Part of a small language model's weights.
Size: 22 layers, width 320, 5 heads of 64, MLP 1280 tanh GELU, vocabulary 16384, 37.6M parameters.
Training: a variant of Muon for these matrices, 691M tokens, 5066 steps.
MLP neurons of a small language model. Each row is named by its layer, matrix (up: input weights) and neuron, and shows model dimensions 48-175. Each number is 128 + 32 x the weight over its row's rms, rounded and kept within 0 to 255. Numbers have three digits each.
Before each neuron's rows, "fires on" lists the tokens most often at its 100 highest values on Wikipedia text that the model never trained on.

fires on: "in ", "from ", "of ", "film ", "| "
L14.up183:107134152108138089193180110206108085157147134128181113095105145155092103102113160147169096144187189133098129100145108122127110155140103070110160095131117116110140152114182095144127104135145125039128177046092136132117136098103103093128100161148121151052161052145159181090139145080135124121109120090135117180114120119177106106190160090163166130107137159183095139137119117097148121134086

fires on: "=="
L12.up30:128091121106149069152103145174140128118105112127129105140100140143117133126138140076126156102143080086133090140141132136065097136120127113151140129151094165159088156176151157125101153114084124146132105099194124159150167132075111202110122138096192149124190122086137136104093204105117113139148122111156129099112241099136130088120105112156075115088154157171131092147153079125116178176115

fires on: "at ", ", ", "announced ", "At ", "whom ", "but "
L16.up560:113109198112113120093168070200115126082120122157092131183107120086109099125118125123132142118109157122117130193121106149153137089116084170148160089125098069146133150139225110127130053101104107144122135126196136097161133109114100134138059157205108139095150115127111120089137116090137145124105117124137076099147088133098187158142145103162126205145086152138111122121103140116166163123064

fires on: "| ", "Early ", "; ", "History ", "G "
L12.up671:156099177156085135126133149111224162121079113101151097112133113127125175128151107155107118137139143097133067178154111093073136141122175139140168157141116139107090098156145093117115137125150127162152182067133171114068197159156066081135177109117123087159113187100149155114142110162115177146176100180162082135115111149083127190172127117062100117120106135174145105113135128120109124130146

fires on: "ed", "\n", "y ", "en ", "so ", "; "
L8.up703:101101161137136120093201152095168182094150081098153091113135133178101113180187114069092147186075137189128193132141109094172166193134091129122140101226184110183057134124119130108130141087150097110207160120182069138124131134118094066111088137113076066115131111101189097121132123169091130081153118107108148139150044172148131118167133127202118155149159133168134149136157131141111112094026

fires on: ", ", "that ", "Because ", "because "
L12.up1250:146193123097119161148120087164094141097109119129119127184117105033114193138138109109126134084112179182131156103118160137166098113124086135103166142102140145116217164122165083091117102115107149125138189062140080123135150134135095153164120160048153115099100130172074165175147128163120123161084072126125184102097111040113080136160096065141104159125101079173152164197099144103151117123126

fires on: ", ", "which ", "that "
L7.up206:109110119121177179129071101114086161117068121142125141139146122131188129116128114095143146160070132149127110155112145153138097122138145112117126119132171153219165152141140170100130049123123132112208175143134164102114116123156164082129158146102167131096154139136128128122088167149149124172160085113154143105137167067120114127143114045139123091156079120128176142136094129158155132160126

fires on: "and ", "the ", "or ", "president ", "this"
L12.up485:108186132167151126112124196106080198135061117175149155178102110143125150159135137138147081144093148152167155069126119073144087140189105119106188096147183114138123069129078119132150111184084117064090181090076150078172063098131201099152129155114130168050119133115121205190124137083136130162101120120109202122101201140145151078096115099102125151122086108126117108180155193090156158121079

fires on: "and ", ", ", "or ", "& ", "in "
L14.up755:136146088130120135139126096075118094101163174116162113103097060133156144171085216103108179170098084191149163132182147102117151141138139068136207091110099118191096114061152087121126139138087165143135099102056143088181100076073159096163185145159125137037149082113119157160118123122152139183146114130115110126178156156113107123113131087170094110113103162173093087129175166196117130094161

fires on: "based ", "or ", "s ", "-"
L7.up487:134117108186140067077140148123168160118158119153170082113105102173127176125109076156093103140096135089142141122132147070120109155131133148137103158144112139101110114102116073093138153093137164144164157099107117124159087112135130106125152104153100108093141171091112158151138123142132149103125113208068161214105152114148161126107172126185100130080135071127134109153138140063093098143106

fires on: "=="
L10.up1086:095136147144177095122109151147121149147115115142126132158095134143125148155152123078103180150192100088159077141104111121086108160155126091108162138139065143160155153127135159115113138169094133130117131134216114142150159158082145175099123131096180142191158089092149106095106175135109117112112107111099160055105201084149129087136036125125073138108135180158111129147142077117119175150124

fires on: "=="
L14.up875:111177141125163098153142158128115115150136196129051128131140154178140151187195085155125174120175128115095088095137101087056143097178108062142129147098106154113152121203177160097092133109059112132113125138170084161138163117112150124105146144080129163168110119088072145111056139155146173124110141146047035224106162153109104152112091124134126133128107187144051134176175088126128162150107

fires on: "=="
L12.up1048:088166120113157092103113178142126100121122094132156095046110145152183127142120154151065154115162075209167140160171125063120153141145070128167129147123052108125141150182139116070123108112117080121177109108107107133143119171138122149125138128121083104124166154095133136146091114169151172070153134124058135059091173150123176120123156184117080127081117198167067195134185125158145119169138

fires on: "and ", "the ", "their ", "to ", "its ", "ed"
L14.up1245:126115111128140078151068120145086115134142119116142137106140122056122135168077173159115104121100097134160147041127139132177085109175119120172106131124130178100098098115135134160184068131106125113104169129114139133145118119156162100116109084161162132059102102122163156092163184088162115109149131135131165117098139150122186128196126146153105145140111143159171080087109119153120145098112

fires on: "| ", "ab", "that ", "ub", "its "
L14.up394:138160105141101118150098145104166108095132071157173171204152112152171139173057154163123073180184123126090087155220150126169121106125166113106079145094112127139110136133084162023180119211139100111128122048180101102100103148136094148122167146109133146092150161166154137168127091127143135101130148115193145141088110132177114110134123106106083138104088222091134109121213107122105145130180

fires on: "=="
L12.up54:151176143072156113118156158175164079145146141154139097134117171134140123127139140139118110103198098128183090104153098051082080162129133098147147162150165134141169148137152135137056121117084105157104091137106162154188140164105065115095185101148144132158087126144101140128126149153140179124114089134136167163155220089154116103197080131152099129118145084123117103176118091107161103147180

fires on: "-", "tri", "are ", "re", "a ", "en"
L7.up290:181138084130075082121166100129118124085162089107100123081107096112110147155131137103059109131123139143092098159173113129113136171106114140161042101182173141160084107155117129171138116152112066107167154053133110111083127115155110132162121130108112097177118088126075176130109169177125143163058128149129184121103092151164126101116171135128137134113083162134088163121082127160092089162106

fires on: ", ", ": "
L7.up672:146119138177179128128114099148102168130085117129132135139142082118140161183137159077188123163076143125125106142151115178064101106114147167144107103138085121226145164122168143161162127105178107124151159121167135089083161105105152127100110089079156163115171151140151145153124118117080117196142107104169100133096121170066150093193108100149128151151093103145068116127081139102123172106066

fires on: "-", "–", "– ", "- ", "free ", "born "
L8.up927:114170158161128162159097175088123154144115137163072115110106109134164108135210138084120105120147096136118119134167083142159142104091128149135177147107123092130059102188171184110098117128150123126124133112084093180134082146127073144190105123157096150151111146137135129168113150178095136147203134107106130138135122106130181202150176139116163099105096155163077105163123102138137161072054

fires on: "–", "the ", "and ", "its ", "ac"
L12.up953:107170134162169106124107176149119101124124104089123134117148156141119155167118080114157159141132112088141112105083117133154112064120186107142170156138181137122186077188104176160134127143128155109190131109143139146150077097071180119192094107065141178110037154120102089111151157133137084101106203119154149161107175107147125114109156102080137099085066151131070123100131134165175122140097

fires on: "==", "\n"
L14.up275:123133130173138145152176130083104107167166113175112115135095156140203129178112144124127159162113098133082187134120112167061101147125084087088145130099104203132098117226150136108136194114135155127173084095183129129120116114154134129162121121107072122112165127106076121087130188121130102158139121124086100126124241125102165127081176142151125101094131128121115124148167145162155163187157

fires on: "=="
L10.up345:115131158173182124114115130165157122141109144156122116097126148202127108133161128117099124136191114166174102150037140125163107158120161105096151109179071135200152202120127135136114151104132155102093084156189090160172116155088080143125125126160171102122152101079153120038161170110113141148104154153124152081112222093121114108136038142096058126073145083197081102091121116095090152160115

fires on: "==", "- ", ", ", "\n\n"
L10.up578:119116120184191155086104105106180134122072130101129077129138141120153151152075158075120133119085123168122072152101131139142112093128167126136113119175104114122100129173141178139130088118193143047121093151146167078140132097105116142086110091122102158140095122111144092137092101124086107220097147076143196124194159109109134124177124050144181101089125111154099111140092132118110109170077

fires on: ", ", "- ", " "
L12.up510:180167164175140167127130132130128116148147131109128188061169132129186151194170113108093147137146131154169145150120139118173171128128077155203058132090080118130112121196200126126080137056138185116164184158114070159139085068127121101157082118087100080113115093084172106139068165113143081152165096123071157088127106123144225161076138114187158121142101115094102190078125167162137125072129

fires on: "| ", "). ", "===", "\n", ", ", "; "
L10.up565:141128089164114121128166151163190120167132105103113101136122132195153147128151113127117128195114173157138163079107174113114153164127116157147129141116128094139113120115120095129136163115160075108122114156178179084107194162162059015110114128107134121124098151099146137103152189088145114096128147163186109117120068141070088110110148112118049114183133075099114145095154124107105169105112

fires on: "a "
L14.up1049:107105088187104125139142139141124125079151087138114134143226141123170116110205132013077177087162092129114175133168105113117102155091137174092101111141201154125149151172116138106162154131109118080143125183147106115082128107123135157132126143120169102138113121120041148100142145154120184069101136113167170125142099162110134072137114167167097118095076185185104117110127152125068104105136

fires on: "\n\n", ": ", "name ", "population ", "genus ", "town "
L8.up353:126139104128154132144128130160134122117165067063077181169147130084050097106142183152118049113197102142093082113114154137135120149139154192084137146147138154098075148111096098117111111134122150175096204121159125102102125126176140150126112100098152164127085096134160115151130141145114148055152100131112163108149127121166174089125115134141080100187128100130111127112174199163128156100116

fires on: "| ", "Pr", "- ", "–"
L12.up312:140139140137155122149134115139119109158173078106160167156157126122113096102132132134126130159135104153183134159089123108128143103128118164144046122092109110135119090149116149157120168132086152093164200128139137178114112146162129158140101116083129156169128139116145099134072141157160098140120118128091179089145183169122095118096197155126179102134009149154099156110075062162135131116106

fires on: "==", "W ", "National "
L10.up418:142147083114157207150070173193116131156110133157117104120125196095118133096179099116095126142160128135190127118097169094135079134145142094128120144122132127191125153164178189139089132137141110106072090100113083153184205138168107116110120097118128156144187123107134129117159170094110153091074153216131142082102149117227101136171065089103107101064117135158079132146115085099128138113086

fires on: "of ", "\n", "\n\n", "- ", ": "
L7.up638:065146146161151186094075150089124125106122181104157169166149165125127163105178131095192200076203159130131047162091166175095151114075113153165112149131084166149105096125132120099118126101103120140185142142118116146194105064121139120116074115112183104099099111124093117090097110110089049157166091131094124158149116103166158144081123088128111115158160163110117190105133112090122179159094

fires on: ") ", "of ", "two ", "both ", "which ", ", "
L12.up41:129183148094141094186150124125176156131116105131143127117153124148131099166092151180129091121135123162165161154080092128166108167141126112139155117164161068102099145188093089134102076119123207159133166164134053191161142090129111152154067114082151142171178107106098106107072211104090086180049154163125159126121095050120114180118129138091124157161173138140083173092140174175113080071109

fires on: ", ", "that ", "because ", "when ", "if ", "whether "
L7.up905:148158089158177208097190079145074130106142065121132101134138126106157112155132104150112105105094128086083137141033168135126104108153135122088148150145155120111140169128164150064166097155137123159197199173089148143116147156112108085140146150084109168094111149122174137132151224141090108169121124115132120119150102083126131147145135082115202207143110142178216133131152139149112140195114

fires on: "=="
L14.up68:137138142167167088074114136048196049074126094099171131103103165170066121149063101155105110127152106209146129146106084092086137131120138074168101095123108188128138167162186126126109132065130172165113116133071101111130127122103095073159150106077094113127110143143147162141139125136146086150115156108133148142088174097150196155159156154047122121108101095078074150147158187156130187095181

fires on: "\n\n", "made ", ": ", "- ", "(", "Born"
L10.up1205:202138070146117091168144135142109106118184093113105146114170179127096046114138178157146072150112152121125112141095115160147121145121135142142170104140118089156098097128128170141101153113137178111083092147151121153123159115157117092122135167181162161206082120083090111083198148120125065127130099121133173132129100145149085109115170149161141110117135121159101176151177174109136103148100

fires on: ")", ") ", "\n", ", ", "an"
L8.up432:105141131160154107153106107166156140187154125118138148099157090093086155179159193185121129079120132152144176177179130104153094091110104135168188170137086153089088130090179102128206168131183114152106172165130109172199118098125094156124086144055125179106085138108157108047130121095144117098151128091091108054143128109131151152114090072132096159145212095075147117074141157132166115085122

fires on: "=="
L14.up758:126169160132110089136099202129102098134190116175144126146082134135161124100151150060144123139200188141118129105134093116134107091118094121132138143136068149117157081104172103189081120187123135124163111138140105190097137124120110121094111076144133200120156132134131109096076141131139163127161113089078128158129166142172162133121126073118122157133111138127097158151173100086067212166120

fires on: "all ", "; ", "ers", "many ", "as"
L10.up158:184149121158109151051151160059110162172123151142128175161123135099116090118099172122182095135137122137115099138185099209073227149108129135097157139144122093144147114103077128122102101192117150122161114176126088093127133120120112147124086077083086173154143117098130109109125112103135126135140127155157186144095068133215159162121085143113114132122096116155080092132134138095143112168169

fires on: ", ", "and ", "0", "now"
L14.up877:085106130172189065173209135147141125094150084156193111118150147135165194172100088127124091133120141140158128179121170183161132099085127126162129088124137116157110152159090148134163070102098100115147130092147059111117147091137127122103111135123127121114131124090160165099092106126141104152170101119125144111110161145152109092139085139074096124177071082135127128112088193147128110128078